MLP neurons of a small language model. Each row is named by its layer, matrix (gate and up: input weights; down: output weights) and neuron, and shows model dimensions 0-191. Each number is 128 + 24 x the weight over its row's rms, rounded and kept within 0 to 255. Numbers have three digits each. A neuron's up and down rows have the sign that makes its largest values positive.
After each neuron's rows, "fires before" lists the tokens most often just after its 100 highest values on Wikipedia text that the model never trained on. A number after a token or word is its count.

L7.gate443:122133143124140133101138129138098068137135102107110104153177105139102115115115143148079161113103106119133137133138101113109139125147130145087162129119117159085141126130121084104110142114128087122137154160151119104158128153095104132124131155087135120139115072107154146152144130140141125204182094071096115139110100144150158148115086102108147112122134147124129084124143098089133116101148170151117117113119147134089088113089112073162111148163149170134179131131158132143134149088091124116097136095132118141117123145108134155136110151128146120128156105151112119120119165074119125112
L7.up443:140190116144192083160150152102108123130135124117084119135155107147139137171157107132091147129155097118116129101106130123172134135144136146125145151138179126135139142153128118130146110138160152135113087147111165096140114137119076104116100131156100117150145110134184147167156137146116103092145118127122106108092126135121141130143137110115113138128100145156104172137105157144158173116088127135090116147136139138146151105131090104147120145105151135092117192160163112112129160091125053117138150122118153104138095109118105110116137108076151120138136140124088117112143117154078107098
L7.down443:154133129114103103099133133129156134112106118151110156081151122064112155096094128109126158118072144105135150164144146165119156175148144134127109147094112124102111112114177106088147075140117158111114163115096128157136107140177119107142141106123148123136102149161127116131136118151097141171111134173121134125120160140169098130164140132149150138103131145145130151100103143151107156109115160117144118121100161136132135111169137130133140126158107128136142122096082128118126178145063143140134135114122110128104117065109129199119102136152134135108122144113130095108176113094137188118
fires before: "8" 14, "6" 13, "t" 10, "7" 8, "5" 6

L10.gate176:167078126167095104149127147098123146097147118115119079104140157152112143149114127130132104113173144147102165094096090130126144154085143069141109115119126126111139139157167133141075151105137132109098108170120148094186125157142145113115075119110142153178107132122129114106177143168155125156102104125112108127144106119138073129120094159118115140131163142123134117108111120098123144123127148127124107127157115153129132126104125123132110121125162168125091108102110128133132104129146089180117165124148145083136121123136126114146130135143092118130105057164171150138101156142158113086
L10.up176:141118092119146122145151118159171103125116102118114177092094134126122159107127110124129122106142144129196139102155128109162099103131138148122102149144128113158131121135142117147111143149144097147133112120087185110154121161099157116139187082126065136134157104145146151165170121104086143124150157118119130132128143128126149133151122147191129158127136141127150125134149112154119164119094141130139127134122096114095113114089108104132152101121134151131134100089099109085113150137146074140113187088148122125136081117132155142131110105159105108164155152142132139091119196122109160114
L10.down176:129107083125135142101132147129105121118126109154139145137112095120136087119147122130117145128157110179172127133163092135156112173132157093172113138110146119136078149128139155102125130146115103191098119092086136103138142125132098099125090154135102105104078118123139115125142141137148061128126130084141140145150129106119132141124100139122135125133081141120152103153067139112162116109173068158132125133115096097147149122094125101134122191111122147097132117107187171079128137103107173155129109104121106147115122117137151122099113139133124141089153142094138114145128084113114110145
fires before: "\n" 78, "ony" 4

L7.gate4:151156150102148127107136125115118124108158095137073112140142128147094132128149127089136127147183116133140070118144105101138133098180126130135136087123130156101118138116096128172063147170108127110111163106134127147140139161107113145144134128129058140119152108164127104095135139088136158161142120129133142118090154149121173151131081145125173167155135080156105114132137112151175112117142115161167116124127171145077117136105139132140134120083110121158098139134134126141103128140128125148121098142123126140132117096133138150162122136154095153109113109080117154122091184089130144086
L7.up4:174105129134138114135134158109068168085102144140110164154121148155134093094088130066145158125122125131155190121137106118127125137145109131137137129108162158139143147120110119128153076148118119106150127128126124132109125113147096113138129141130148144093101142108106142170110153162102128092102103119110106144096144143135137128125112119127132167115126102128104093124163125134179126116132128150111143138126153121126189126096083161107109112126124131067174129098156132176147108145152127125132127138184139173148114091125109132128161126144161126120117131091134093094082150177159075096
L7.down4:186120165133135118116136115110119117114142127088145117158169145069115124165126132085121139114133145176148146148144115148143145127140128143130136129138110203141105124183123123115096130133117123149126070122134078133135146150125130101146125087144117149149100076162122108132112161152149130132135147114178151156121168127139145137140096107114184123103149122126124139124112154127121134103155137198089101118152126127107115156132146151156146131079122118130145146134153080153121129124088161161139126154127141132164090117087137099123102134137107163159115146141128128115117154081052126143
fires before: "8" 25, "7" 24, "6" 15, "9" 12, "5" 8, "3" 7

L11.gate301:156177120069130112164146130123124133121127134108131153136111143132100076158106108125091150104137102148125117140084111134183142114158141144152104106134113137165192133119093141130112136112148120153121168170141118124158133109140160118159123147120127140177144159094118133096126137108129139162133104142125107110108130163116126119080094148142142143126102106171151070154111113156109147133101109139164132140159125111130106176141116187151135091122134124155121112156128109105146144148102129151113113114152170127163119147144104142178154136176090131125165072119094107145116157098133162154
L11.up301:099093178108143141109133130131114137127114081177106135147122080138141157097103121096101098127146121110144101155126114109113120120169127172132108138129086134156110130144123132154159193098158110113139138131143131054108177151116159142125124127067103162178191139121139139129148128140129172119155126115140187118092126132177147137163108082145120123173147116131107138152111119136122133113167144094112137114106133120107148159133170119095133133120105110119127137153088133138138149137103151097108107163129143148142104106147150108136146104130156097151163130115114099138154131134088133163
L11.down301:162167139156113191158111140155130097116139105186082157126096127108136150104117080140170153079100114106143123117128176141128133135185160136148139182143095150118129105115141139139125116137148131101157121111110129130112149101111120121112137136117152141113112113151138135128166148151081141118115120132132139070195121123140069134153151108123141084102141141126109133107142117161128087118146098100118144152153116167110155147146120147127120109145138114103106150125128104078130120132121086141128141107073156145132116136123083087099081154123164090127102093126157122102125115123125150111
fires before: "et" 18, "any" 18, "an" 9, "lex" 5

L5.gate58:125151074149105136115079144169112108133149086149123101157122174140078148128151103143111130108164121111142130128120090150124124106156154128144192130122151140098147118131133163163115088150106139103105141120116130112099166166110112191130178170066143124138104113117148145159138114121143102171120116100128127091147080154103126124131140131098104128119156138131140105136134098126167155153136121136154138150161163176153095115127163151110159118114142123150144121096185170149113118153149129127136105098129122113102119126120092141166122128142148107120169088143097135097130137136149096113
L5.up58:129137134138142163110137154139107142104080168123168103127144133139127142120125110125114144162107121131136094130124172119169137150123133115105144159160160086133117127140122155103120099127113140146157133128158146120144112105138082114130127122119140124140107129138164131097150146104145143129128137100163154108060146105083121137135144199157121135109169100104133162149096183114158167132140145101129131128156113090122071124117135127158115125101084120125096139110141154176123145069097116129158075113129147118120121168090137135135134166068120139111078079097133148111148149121164130101
L5.down58:092141107144139141137119104116100099150107130138128115159128120114095207079134117146107155155139144111133192120118113163154147136119114196132158123143106095116110166158135119132112093102092142146149177150101144090118164110135134191141147149094139171135073104124096111180102113104140143142141147151133172135160130134153101159121130138165144121130124132134143129175140095156143137106164122122113125098142151129150141093139121130145153158147120104129162088097128171137123124124111150133153113095144120078136143135156140122122126145132172155101121127099128095124147176142107108131
fires before: " the" 32, "l" 10, " B" 4, "t" 4

L5.gate407:142127143140134123104143168124141092102107128137143137121168105156128130121106114140137124153122135130115147194145127168124166145097148099122171134134162104130103137166131145122134124114144140132119137144118105108144105154148121137097122149127137125126138110097108164134164155160102150135152117155115124101111147120136103092175101175068096116154135150157122101148162147133108120093142091087125090148163156146110137123105134131106116096148128185128134181137144149137181115123152198130125160124151113101167172116114101145138107164090095151146157124197150109120156097132140095102
L5.up407:142089088115110125152093171161101174121144121121096153067157111114156136134134139121128120144117152086116112128140152105136090139142160129149104143145152114137117099148107132101158118141122119168101118126101120082157146061132136100138146106123078104106131133117099170148117147119111132105136164142149089117163096136116080166109115162100150129064138143102129099159114091111127175147130137076118126149122137114118115161128087154152133116103084095159137193119111164116089135105122091167140122151124143143173116140133114123120119151165131100131118122138122113152131124138109112118
L5.down407:179153142134141129095165174112147104105129105190117119163135124145118117161103075143139103145076116145141181111117146143151129128134153131121127136149087125109111137114134120166102158107123157124121146113128108116127141145134107138081080130119163096119116122153148131137152118151099133177137127102170150118116124088153126121177140155140110121162094140152149122122104112128115099105161079166139149127144126147121113120111127114150175095124077176106113083131107094132151112112098120106098115143139121114077147139157114163098080115105121115096126125103152182136133107120174137159
fires before: "-" 57, " -" 12, "\n" 10, "E" 7, "N" 4

L6.gate159:133134131083139124168180169134152156104151085127137153119112120164112100132172135115112093122145135144131082126093122131130090199163154136138114113139106167114162142112145114121157159113138106161139153123113114101109146102107126136159160178117133146099132109121145157128146094106158182123164140096125134099142121152089131115156141126111134149120101134151141062172136148139110138132125098148114120097106137116133110139136131114124134114157144113135148181138176147107115120102143149135161098121143163142190076144080116092147128098111114151127161107077110132119127117105127151152
L6.up159:149127112110159102134112173151098175145123131123138150152126090160129129131088162125102118118121107117161072095117091099129160137120123151137131136132081127091151123141130127092127109112135176110160107129171156158069135126144110169130127114121128168104135143156096138142122130120120131103126139133127108133124165111153140128130130107118072106114142091095154126099111141119168115129176126099151150128101134112148128114140112154065090109160157102122134150108119114093152097125097121107079131119083112150151140120127083125182114080126114082118123092128116065141087127127108150145
L6.down159:123152103148112115125080153135132102112148115138134130130108124065086156125113094113128155153110114110130115123124130139146138141128159101099094181122135140181106172141139149132134141130187125111212111142122095170152092178089150101125118155137109145104136141131120146077115092167132098103154156142158128161175121104153154123123099118101126106123125108141152103132107130177139121121102129134109131114162127101114157133150108126099148125129167122150171138097127134123129100169122144164071133104070117143117134120170132115132101147138124124111156150145168130130122116122116091171
fires before: "le" 14, "et" 10, "any" 9, "os" 8, "gr" 6, "ar" 5

L11.gate453:139147190132097157119128139106145111128159132143141141154116162112114108156129104143119117099146121144155144187165112137113109156135139142118129111149181105127140123129123119133134114149146119115122127225174177093141180148133137091122108130099119151146093151149110162143121144129133143109111103106136136118126119152115078133165089118120125119141110099172105116132125105118100117119116164095086128088154109104116130118123121156125132120136143154140090129078113119132146131159119149187104120110145149119148099102075134152083140134148091127131110114052115151070126113124150126126
L11.up453:116123143163083074148128136153136137125175114111158154128160112131109127104134098098129122110149145144124104154146119096149137117126119100131116136104157144126140128110133149132069140122112150142088119136117167105175126177104110094130124145146086102109158106118190126137151137138124149129084139094107164121140134113110116166133110151155138166159151146153161114135147100140132170088093103120129111151131130096111108140059146139161127183082132153128163135127132130131095122095155109100093145131129108116125132095101103162133133172171129119138131114117087171123169136142180120090
L11.down453:095132175148135149153120149129127082141099108105084130130109104128137137095090110102143123115125143146114142141114085174143081126105093138171141154109160070150083130097134113135146155091139141120086128127169116140122119083176116114114141120186144158142122098109130133111125141128131113153112135158143131112132114130117066098155148113179153156145095128126154136131125122129115126130142162109169090147110130124143131117095161153120122170133123138136133129127138120086118146177084118154098106156115071163147164139099134117141134116110105127135113155099074173122137163158156114154
fires before: "\n" 97

L7.gate86:177125129116097177139120182087115161167156093113120077158127154154115142125172133144150110140133084092103122137154115134106139172121146102123089101112103091122129137139122133157131146129127111127123149116130118112143164140119115138135087107143152117138112063154122124143125158132179126156122117088098130097096104133112129151125154140098125138129151136129108102110179104112126122152162111088099118144111169110140150143112120110172179124134123150193150129119123135107087109122171164154128102125107088141124142153138125143138115150095144149082127127056144150095140128155120152137
L7.up86:158187139171136100117131152102100140120102097131095104161136130118114167129160121146164126193118100115133158135156122127135125130145144120104098126163146156159147133128096137108098125109137099147131136155138159185136172132128090143145099153121108085170116049091107111140143119130134131143160110173134123132117103138166139139198142109173114149150137113100152154134101133139122106106123149156108110157132133094130166121134119119122136090095132150124168154135113143148133144103111104125106118084112121143117138154159142131140070137135134128141084116136147083096135133170126175125
L7.down86:111176136176158113172122139091156099145106124121102115081149092155110136157107094166110153115127149129113145133094140132156111072134145115104109128088108108086110189103148141105129136112094124139127120097110089116110076147108146140152129136147111153118118137117134120111145114130133129092107120153137118138125122153121111139131116124093170152109111125142136139130131163130148153133120107187183132180106127157144150130155134158135155158131098119134107115144149105090125168156125166158087154101152182105118152129145177169089128115108090074122136112129118111117110113146159104154
fires before: "4" 12, "1" 9, "2" 9, "6" 8, "5" 7, "3" 7

L10.gate280:116105102102114125156141147127112123139172147142152149070137141154120111140097146145149140139145153166106133138111105109110123157112129118130113121064145129143138135099146161168134114161132151125113146129158172108155138143089138119121108159145128118162111134114136180119140133106152145125112122075098138106161120129127101143119082160148122125107137150088095091117112119075076150090131115103161120113161117178116150106141150163096127107183162132129155137163105112141138104130107155158112142091170144109171140130090135107151129177148097089137099089122170148124125134138167147098
L10.up280:119137115164068085183103136165155135142122167152110116117118118111091100132167162125111073070158159134128085094125116068125115100126109117144130166148135174153128135197144121122123126131144138169085131104122127115097115174142136132125141128119099156140134130122135142091157132152117111169108142134105139120151121153148123113121109149119112120099128182152125129127139114192133130109182180151113125146129117138127149104130110124137119130113130111116106159104138156149118108159129167133149170133117182155131095140131152092096134122128138120155148130138168170151094128145126096119
L10.down280:143126134170135154138152109164165118108115163122147124136078148102093136103146134092167118095078168143134107067109149124179098072098164138160108123128168134110110092133159099119148108103119097119120167116106142138115110091175144107125147140137110132133125147107131099122115136153098100157085182141108144133133143144090101106144148146096111100136113155101132094113124129165164133160102121151152141110113157094124123132207085101128156131119137128092126126128121146129107154130139086144118167111142119160123107125144129094078148104140129092145144107140140132145131140099130110118
fires before: "\n" 79, "ill" 13